Weights of a small transformer language model.
Architecture: RMSNorm before each block, rotary positions, no biases in attention or MLP, untied embeddings.
MLP neurons of a small language model. Each row is named by its layer, matrix (up: input weights) and neuron, and shows model dimensions 80-143. Each number is 128 + 24 x the weight over its row's rms, rounded and kept within 0 to 255.
After each neuron's rows, "fires in" lists the words (lower case) most often at its 100 highest values on Wikipedia text that the model never trained on.

L3.up950 [136 121 133 117 178 158 127 120 111 161 101 110 143 137 128  96 122 130  99 145  99 108 102 115 161 158  94 137 159 129 155 124 156  95 105 123 139 106 149 152 112 148  99  90 134  91 167 160 121 129 135 114 117  93 119 131 143 136 160 120 154 150 114 114]
fires in: "see", "site", "stated", "reported", "used", "announced"

L2.up639 [124 153 133 129 115  79  99 179 120 141 151 101 105 124 162  78  88 136 171 124 115 122 142 129 129 150 112  97 104  99 160 107 145 126 119 124 125  79  95 154 129 110 113 159 133 178 145 119 146 166 131 146 143 111 125  66 116 144 146 122 125 145  91 106]
fires in: "who", "after", "usa", "because"

L2.up812 [151 146 131  45 133  97 110 118 133 126 134  92 147 111 163 102 152  98 118 164 109 162 143 129  90 125 100 130 151 155 166 153 145 112  88 127 147  88 120  98 110 100 151 112 141 113 126 125 110 133 114 118 156  86 126 134 135 135 160 142 126 106  80 152]
fires in: "county", "there", "station", "seat", "school", "december"

L2.up648 [107 121 141 131 181 108 109 151  90 103 118 115 114 149 116 140 155 142 124 128 142 143 145 133 134 129 124 131 113  93 150 136 102 115  84 162 133 114 131 126  73  89 103 116 202 150 122 128 120 133 151 120 178 138 162  79 133 144 159 172 132 123 116 151]
fires in: "we", "you", "your", "us"

L2.up338 [125 113  92 107 126 133 113 122 123 120 137 178  90 105  71 136 118 115 105 135 123 141  95 136 126 140 127 118 116  93 140 137 109 154 137 145  96 116 164 165 110 134 128  94 151  97 140 116 133 138 110 129 155 162  98 118 138 170 103 126 118 167 105 154]
fires in: "war", "warid", "legislature", "kanyashree", "these", "government"

L9.up306 [122 147 117  75 182 105 156 118  85 133 110 148 147 136 141 132  81 121 108 142 137 146 117  92 100 142 105  97 171 121 121 124  53 140 139 137 136 106 102  91 124 129 145 111 106 170 146 111 123 143 145 119 165 152 117  99 154 138 116 122  95 169 128 140]
fires in: "of", "malmö", "sheffield"

L2.up284 [ 99 120 126 124 149 136  97 127 108 107 142 144 133  95  60 173 104 151 114 120 135 131 111 103 136 163 113 123 121 166 111 144  77 133  73 138 145 113 122 108 121 129 143 152 117  95 135 152 133 134  83  94 175 146 113 145 112 139 127 154 146 139 109  99]
fires in: "of", "different", "various", "these", "two", "separate"

L3.up293 [121 115 111 142 131 120 101 132 177 176 133 122 105 154 134 103 113 131 103 161  93 164 145 134 111 160  88 112 169 137 167 142 131 124 116 120 163 119 126 156 114 154 126 102 155 120 125 137 121  79 119  90 119 112 157  99  97 139 152 152  82 127 126 139]
fires in: "united", "england", "france", "century", "portugal", "kingdom"

L15.up487 [113  91 136 125 176 130 118 153 154  97 142  94 143  80 169 133 146 114  94 148 141 131  70 202 100 136  98 108 136 155 149  92 105 108 100 147 163 140 115 144  84 136 130 128 158  74 149 126  99 122 168 123 127 135 117 142 139  99 114 149 118 113 137 147]
fires in: "had", "has", "madonna", "i", "also", "who"

L2.up646 [133  97 125 132 108 107 100 140  96 180 164 123 120 128  76 126 172 130 101 136  88 152 122 135 135 137 117 130 112 157 120 140 168 145 123  92 182 139 146 168  83 132  96 106 157 164  61 128 154 136 131 126 139 130 127 124 172 123 170 165 128 128 176 122]
fires in: "baseball", "football", "athletic", "film", "fighter", "theatre"

L2.up122 [117 158 121 153 143 118 144 160 126 126 161  87 166 117 115 129 150 100 130 128 128  96 143 157 126  90 106 159 130 141 120 114 124 107 101 158 152 150 135 174 106 103 118 134 153 120 122 111 114 133 113  80 128  86 113 111 115 133 136 109 170 174  95 170]
fires in: "black", "brown", "red", "white", "blue", "gold"

L2.up96 [147 109 109  69 117 143 139 134 153 127 111  91 142 124 129 140 116 132 129 129 131 109 138 144  97 131 102 142 112  98 123 149 102 144  86 100 119 121 123 111 148  84  99 105 134 128 113  96 115 121 145 150 119 135 117 147 101 111  97 128 137  88 141 127]
fires in: "had", "gave", "density", "giving", "give"

L2.up267 [102  67 103 116 128 117 102 122 104 106  94 117 158 156  80 144 103 146  83  82 141 102 131 182  99 132 119 103 126 122 133 145 148 113 146 147 140 128 128  97 116 118 124 128 148 121 119 116 127 113 157 136 152 127 120  90 112 134 131 152 153 145 142  96]
fires in: "power", "service", "cultural", "political", "time", "role"

L3.up139 [102 132 148  85 119  74 117 133 151 148 156 110 125 100 110  98 117 137 131  98 156 127 104 139 138 119 112 133 151 111 168 137 114 167 108  98 164 127 131  99 116 119  88 135 124 137 118 111 118 120 158 107 123 120 170 105 103 117 154 129  88 169 129 156]
fires in: "she", "he", "sheffield", "sheet"

L3.up1 [128 103  96 140 123 134 144 134 137 109 130 167 137 106 121 146 119 108 103 147 124  60 122 134 143 101 137  99 132  99 131  87 134 124 121 117 144 110 168 198 127 109 107 110 120  87 142 171 101 154 141 112 132 122 158 156 157 171 128 152  95 116 143 107]
fires in: "it", "1", "music", "playing", "played", "english"

L13.up526 [132 160 133 136 120 114 108 131 148 121 124 130 119 148 125 150 135  95 124 135 116 139 125 159  81  98 153 122 132 125 153 126 117 114 109 119 129 147 147 112 140 154 174 123 117 135 118 103  97 134 116 103 154 135 132 157 107 137 148 139 104 139 146 127]
fires in: "career", "life", "history", "early", "biography", "time"